config.yaml
n_layer: 13
d_model: 512
n_head: 8
n_kv_head: 8
head_dim: 64
d_mlp: 2048
vocab_size: 8118
activation: "squared_relu"
norm: "layernorm"
norm_place: "pre"
norm_eps: 1e-05
positions: "learned"
qk_norm: false
attn_scale: 0.125
bias: "none"
tie_embeddings: true
parallel_block: false
init: "normal"
init_std_qkv: 0.0177
init_std_o: 0.00347
init_std_up: 0.0177
init_std_down: 0.00347
optimizer: "adamw"
lr: 0.000789
beta1: 0.95
beta2: 0.99
weight_decay: 0.29
lr_head: 0.00714
grad_clip: 2.0
warmup_steps: 227
schedule: "wsd"
decay_fraction: 1.0
decay_shape: "linear"
final_lr_fraction: 0.0
batch_tokens: 131072
seq_len: 1024
doc_mask: false
train_tokens: 1057000000
steps: 8065
dataset: "wikipedia_en"
MLP neurons of a small language model. Each row is named by its layer, matrix (up: input weights; down: output weights) and neuron, and shows model dimensions 192-319. Each number is 128 + 24 x the weight over its row's rms, rounded and kept within 0 to 255.
Before each neuron's rows, "fires before" lists the tokens most often just after its 100 highest values on Wikipedia text that the model never trained on.

fires before: "is ", "(", "was ", "=", "\n\n", "and "
L5.up1996 [148  86 109  63 143 112 162 108 114 139 156 133 163  95 124 120 150 125 105 142 115 160  77 106 140 132 114 130 176 143 138 152 104 103  97 119 140  94 142 142 103 121 143 145 114  76  92 126 137 150 104 140 169 136 133 156 117 154 104 145  91  99  86 137 140 113 109 168 119 137 129 107 146 144 125 139 194 143 176  94 160 129 116 146 133 154 129 129 110 142 101 130 107 120 149 103 147 114 125 151 117 100 113 137 116 123 108 135 154  88 123 102 115 147 147 119  65 198 168 129 120 124 117 102 149  88 126 145]
L5.down1996 [132 100 144 119 137 166 134 132 114 128  99 133 101 157  62 139 124 108 140 147 121 156 157 127 132 147  82 127 122 138 146 143 122 149 129 116  99 122 142  96 121 142 143  84 135 161 141 119 145 140 112 146 112 140 124 102 140  87 133 141 154 113 142 153 106 123 133 129 101 131 148 115 177 118 106 106  79 118 131 128 136 104 100 150 143 109 148 123 111 123 146  95  96 117 103 134 112 136 163 114 142 105  96 132 109 193 122 134 124 200  77 126  75  95 128 119 120 110 141 123 179 180 163 154 103 122 158 123]

fires before: "; ", "3 ", "6 ", "3", "4"
L10.up1930 [150 106 201 140 123 171 132 111 121 105 148 154 171  98 142 138 133 125 136 133 138 143 122 118 190 130 175 116 102 137 131 154  53  70  92 118 149 151 114 158 120 137  90 122 135 157 125 109 111 137 111 149 125 151 117 116 133 117  96 123 163 130 152 169 167 133 133 157 120 103 153  94 127  96 126  81 120 133 157 127 103 119 146 140 141 113 112 142  86 102 135 132 150 122 104 129 134 139 123 143 140 136 105 148 155 138 127 132 150 110 150 110  57 115 119 138 146 108 139 112 145 120 116  80  94 123 115  91]
L10.down1930 [148  89 168  88 155 127 131 142 125 128 151  98 117 163 141 131 140 106 112 158 140 120 117 125 125 109 112 144 119 123 172  67 137 135 115 113 128 122 108 118 193 160 140 120 154 126 171 135 126  98 127 104  96 146 122 127 139  93 127 111 107 155 157 154 116 143  93 150 144 125 123 176 165 123 138  88 120 138 158 159 161 138 153 135 120 140 146 126 164 103 114 104 119 155 101 137 136 137 123 147 163 121 135  90 125  92  92 102 110 144 115 147 169  94 123  92 136 131 147 128 155 104 108 106 121 104 149 154]

fires before: "by ", "in ", "to ", ". ", "and "
L5.up1914 [108  74 166  69 110 101 149 146 141 140 169 149 187 145 155 118 134 119 117 153  98 115  97 130 132 113 134  92 141 142 165 109 119 178 131 121 133 131 115 150 130 123 115 139 132 109 124 146 162 152 112 147 107 150 103 150 142 131 138  98  44 169 139 129 145 177 100 135  69  72 172 107 121 149 102 123  91 103 142 122 151 131 104 148 131 136 108 144 137 138 120 101 121 154 134 114 140 129 140  83  88 130 127 146 145 123 152 103 133 100 122 135 133 164 131 144  86 101 101 124 161  97 144 108 136 138 114 148]
L5.down1914 [123 113  97 155 131 119 167 182 178  97 121  97 145 138  93 181  92 167 147 139  96  84  88 140 121 113 118 130 108 133 129 108 168 142 162 118 139 141 140 110 125 167 129 138 109 151  93 105 107 107 149  92 128 166 121 143 161 105 129 116 115 150 111 161 150 120 107 173 135 144 141 140 142 146  90 116 162 133 118  96 134  92 118 142  43 134 186 136 112 137 115 106  98 113 128 139 105 132 131  85 154 142 122 121 153 127 131 113 135 142 141 112 118  98 100 127 141 130 133 164 135 136 122  87 142 166 176 132]

fires before: "201", "199", "202", "200", "198", "196"
L10.up1159 [ 97  91 141 133 148  59 104 106 147 157 106 107 124 130 129 121 132 136 143 151 177 109 133 152 189 111 115 160 153  93 145  88 133 119 160 128 168 111 173 138  79 121 152 118 131 151 162  98 112 119 127 121 140 130 126 137 119 137 141 131 104 141 139 113  82 142 130 138 130  98 102 140 143 130 154 149 165 119 136 112 145 107 147 132 153 104 149 119 145 117 135 115 128 128 140 111 107 132 146 143 114 148 160 133 109 124 110 111 145  97 102 169 159 122 125 158 134 171 111 123 136 120 130 121 165 127 119  98]
L10.down1159 [132 138 131 138 137 129 151 126 161 140 192 145 114 115 144 148 118 126 122 115 123 149 108 148 122 115 128 129 126 149  99 116 126 169 120 152 142 146 137 154 157  74 128 140 106 109 118 136 136 123  88 163 168 143 119 123 140 120 119  88 147  97 122 164 142  98 126 149 141 137 137 137 131 136 127 131 145 119 158 142 130 155 152 131  98 152 134 121  97  91 141 147 113 131  90 107 102  78 108 123 101 133 137 129 118 136 121 113 139 149 143 144 113 112  74 133 129 113 122 115 110 115 171 143 145 123 172 142]

fires before: "to ", "in ", "and ", "with ", "for "
L10.up1319 [125 131 135 135 149 135 108 150 136 129  96  93 169 146 133 111 118  94 144 139 130 116 135 112 123 114 124 100 143 120 127 140 140 123  96 110 162 123 151 177 145 136 116  94 126 124 129 140  57 119 134 168 135 133 138 178 106 115 115  97 139 135 146 116 109 125 110 101 168 144 127 119 167 131 101 116 144 119 115 144 154 109  93 112 118 153 107 131 116 118 106  98 152 120 136 161 132 101 150 121  83  99 131 100 114 138 139 112 139 130 121  88 113 155 132 142 155 188 126 136 135 152 122 110 125 141 146 133]
L10.down1319 [166 103 101 160 166 121 167  96  99 118 153 117 114 121  99 129 108 136  72 117  86 145 145 200  96 112 154  63 141 148 110 124  68 110 149 173 152 160 131  92 121 117 154 131 136 156 116 132 121 117 170 103 130 130 142 105 156 137 128 121 128  99 135 150 126 106 131 151 119  84  98 118 119 137 119 123 103  86 101 133 113 116 103 121 124 124 189 121 119 115 105 105 135 154 149 122 139  99 156 141 166 111 145 154 111  98 140 136 152 149 180 127 112 112 170 134 104 134 112  89 148 109 114 155 132 126 132 109]

fires before: "-", ") ", ", "
L10.up351 [ 87 124 123  93  98 138 132 101 124 124 119 162 172 130 134  92 136  86 140 106 115 177  68 113 107 165 104 135 145 131 125  87 133 107 131 112 147  79 139 111 128 131 158 118 133 136 107 145 146 115 137 138 109 185 116 140 101 134 121 133 125 170 139 152 165 142 122 144 135 131 139  82 153  78 147 105 124 137 118 128 136 120 145 166 133  98  89 134 141 128 149 149 148 153  98 123  91 106 112 107 136 100 138 120 156 133 110 108 139 126 163 151  60 139 120 154 120 123 102 161 140 121 123  95 133  25 129 152]
L10.down351 [129 169 159 168 114 134 154 139 101 108 106 115 116 173 163 118 154 162 111 139 131 101 151 130 185 134 118 140 124 161  57 144 103 177 138 145 130 129 129 149 115 114 122 131 102 140 142  98 140 133 113 146 133 137 149  89 134  99  99 123 138 140 147 116 146 118  84 143 161 111 173 156 140 132 126 137 123 127 156 146 160 131  94 128 101 121 144 132 114 123 123 115 134 124 148  95 145 146 150 167 115 144  69  70 145 117 106 156 122 151 111  91 145 132 115 101 152 131  98 165 118 117 132 112 110 133 146  97]

fires before: "201", "of ", "that ", "202", "200", "the "
L10.up1142 [ 89 131 162  92 110 134 154 112 152 138 121 130 104 161 131  98 148 120 121 137 133 140 124 157 132 124 153 112 116 145 108 103 147 145 141 115 154 125 143 108 126 103  79 129 109 146  75 101  89 121 102 170 152 160  99 141  95 113  93 145  98 157 168 104 115 146 128  90 121  74 171 158 155 137 114  98 176 108 124 104 105 117 157 124  89  91 119 156 129 160 136 107 114 122 123 111  93 102 147 141 110 126 164 113 152 111 156 149 134 119  84 143 116 112 122  67 152 112 124  71 134 168 114 114 101 153 111 146]
L10.down1142 [115 137  95 134 117  95 121 134 158 142 130 142 125 126 147  75 154  44 104 120 108 128 171 139 108 131 126 112 131 153 118 150 122 122 145 125 100  94 111  89 121 156 106 163 154 153 133 140 163 122 142 141 135 120 154  64 145 130  91 119 137 142 104 140  98 147 116  98 106  94 133 125 128 107 109 136  98 120 152 155 166 163 135 128 159 112 148 100 168 133 129 134 129 169 156 123 119 110 147 113 153 178 148 139 127 117 100 160 143 124 135 139 131  90 149 136 147 113 156 142 108 135 103 199 139 133 113 152]

fires before: "| ", "(", "|"
L5.up1599 [145 128 137  73 109 115 145 142 137 143 145 145 153 108 137 167 157 130 134 111  92 119  90 116 160  83 130 122 103 140 114 106 109 126 111 131 127 173 131 111 130 132 148 127 132  52 117  89 141 106 125 135 148 119 137 101  64 104 158 135 118  74 114 119 134 103 130 126 136  92 102 187 139  94 115 129 144 122 135 137  99  95 118 122  96 144 110 107 100 132 112 121 123 147 130  78 114 124 160  96 129 130 128 133 143 124 177 154 117 127 137 129 118 149 134 176 102 154 128 132 124  94 101 137 112 103 163 112]
L5.down1599 [122 178  90 124 143 110 182 109 111 125 110 118 143  98 125 162 141 124 126 165 134 107 141 164  93 157 154 148 128 130 149 140 170 123 124 131 172  89  84 128 115 117  93  90 131 127 139 147 106 149 152 115 119 125 122 162 120 148 117 154 136 122 111  69  99 140 131 125 118 102 159 158 138 149  99  90 140 121 102 114 172 114 172 129 118 109 118 117  58 123 143 143 146 129 145 142 112 143  65 133 158 129 135 119 143 141 115  79 173 176  87 121 139 103 146 115 155 104 133 131 113 141 157 120 132 121 118 153]

fires before: ") ", ".", "2", "ft ", "in", "m"
L5.up819 [108 105 182  83 161 109 143 137 149  94 117 104 107 128 143 121 126 177 113 133 134 167  92 106 132 119 111 100 143 132 134  99 124 133 106 122 152 128 101 108 166 105 103 125 104 103  98  89 101 117 127 117  94 121 156 128 143 108  72  94  64 149 131 112 149 129 107 130  98  96 125 137 140 165  89 124 143 143 130 137 151 130 123 110 108 161 117 169 149 117 124 115 151 134 124 126 163 126 131 116 146 102 137  98 164 147 121 108 165  85  83 131 126 137 131 154 121 105 127 106 118 142 132 103 173 105 176  88]
L5.down819 [172 122 170 146 105 109 115 187 107 115 120 109 137  96 113 157 164 141 106 144 112 109 134 130 118 141 101 165 128 118 128 118 107 136 135 147 149 154 141 147 146 125 119 116 154 125 129 114 132 127 117 122  98 152 133 147 139 117 119 111 121 160 131 169 134 101 116  86 138 157 121 135 129 110 142 110 114 163 131 139 113 125 143 109 162 103 114 175 159 144  97 174 128 139 115 101 100 100 144 152 171  89 137 135 145 162 150 116 124 128 123 148  81 123 123 137 171 155 143 139 122  97 109 133 106 154  94 161]

fires before: "″", "°", "′", "56"
L5.up1363 [132 109 131  98  62 130 118  92 121  82 121 126 163 121 180 126 166  88 122 165 107 118 104 110 150 133 122 123 138 145 123 142 126 141 110 129 107 111 131 162 110 154 140 206 146 139 161 123 131 103 113 134 184 138 109 144 132 116 108 116 103 121 141 132 161 104 136 123 163 144 106 119 138 149 145 109 140 152 148  71 121 156 122 155 148 117 108 131 120 139 165 146 137 153 117  87 135 113 118 136 115 122 161 132 121 138 134 147 116 128 116 107 120 114 155 166 147 132 105  93 132 129 117 125 144  99 114 132]
L5.down1363 [170 111 162 142 158 121 152 136 139 108 181 142 178  88 105 175 154 119  76  79 145 126 103 124 142 122 119 126 118 135 127 127 124  96 151 121  74 105 110 126  88 117  93 128 126 131 117 143 132 119 154 127 136 138  90 141 149 125 125 150 157 159 163 116 127 111 168 163  93 140 149 112 159 154 151 121 139 168 125 108 118 130 119 131 139 100 125 154 108 134 135 144 160 130 134 140 141 119 103 170  90 133 146  99 166 139 103 120 104 134 112  97 120 122 113 137 153 137 120 117 142 117 130  79 139 128 125 136]

fires before: "4 ", "2 ", "6 ", "2", "3 ", "1 "
L10.up1568 [116 148 129 126 101  93  94 143 128 152  81 184 120  99 140 115 119  90  94  81  95 130 143 187 148 135  94 127 136 112 126 146 101 115 131 125 124 209 159 130 136 111 155 113  89 136 105 122 115 129  97 134 173 143 136 113 147 126  97 153 106 138 140 143 155  99 129 152 121 125 130 126 150 123  76  69  71 118 180 134 119 149 123 161 146 121 132 112 119 120 105 127 131 102 137  85 114 106 158 131 131 140 127  98 132 115 118 146 150 120  98 138 123 130  89 119 149  86 113 152 153 139  93  59 163 113 136 154]
L10.down1568 [136 126 138 101 146 110 122 108 154 134 136 123 124 118 131 125 121 139 121 170 166 124 157 137 110 163 169 142 133 129 137 174 138 140 132 152 144 127 126 120 157 100 156 100 138 107 151 129 119  69 112  99 133 111  90 116 106 125 112 129 120 135 124 151 144  86 120 172 109 182 156 148 137 158 144 150 127 122 154 140 135 120  94 143 130 126 140 151 154 114 124 147 137 151 146 140 114 171 120 133  93 145 102  94 154 139 146 161 167 117 114 110 186 161 134 106 110 101  72  91 108 145 142 128 109 157 119 159]

fires before: "of ", "to ", "for ", "that "
L5.up936 [154 144 185 126 138 122 162 151 141 118 138  90  76 104 150  98 119 121 110 112 136 134  57 114 129 118  99 130 147 127 121 126 124 123 145 174 117 121 101 114 127 144 101 123  95  92 122 141 110 118 112 118 128 146 190 137 126 139 105  70 131 140 131 141 182 114 146  99 116 151  94 116 141 128 103 164 150 108 139 125 136 139  92 115  65 131 150 121  67 122 158 157  99 178 117 142 159 119  97 113 165 122 103 100 142 136 154 135 129  94 142 121 126 135 135  90  78 128 115 126 153  99 132 106 151 113  58 113]
L5.down936 [125  83 107 146 137 110 138 128 131 110 120 161 187 127  99 135  90 108 129 103 138 184 166 164 116 137 175 154 135 122 129 107 129 160 145  95 100 114 130 115 119 133 122 167 154 159 136 105 147 126 132 140 101 131  83  78 178  94 122 113 129 170 136 128 147 148 106 120 151 124 109 119 149 128 118 113 146 118 134 142 126 163 138 184 133 132 156 131 116 121 145 134 124 137 122 167 150  91 206 104 107 120 143 117 163  79  83 143  95 151 100 115 136 128 117 132 130 145 124 136 139 159 114 123 107 116 128 178]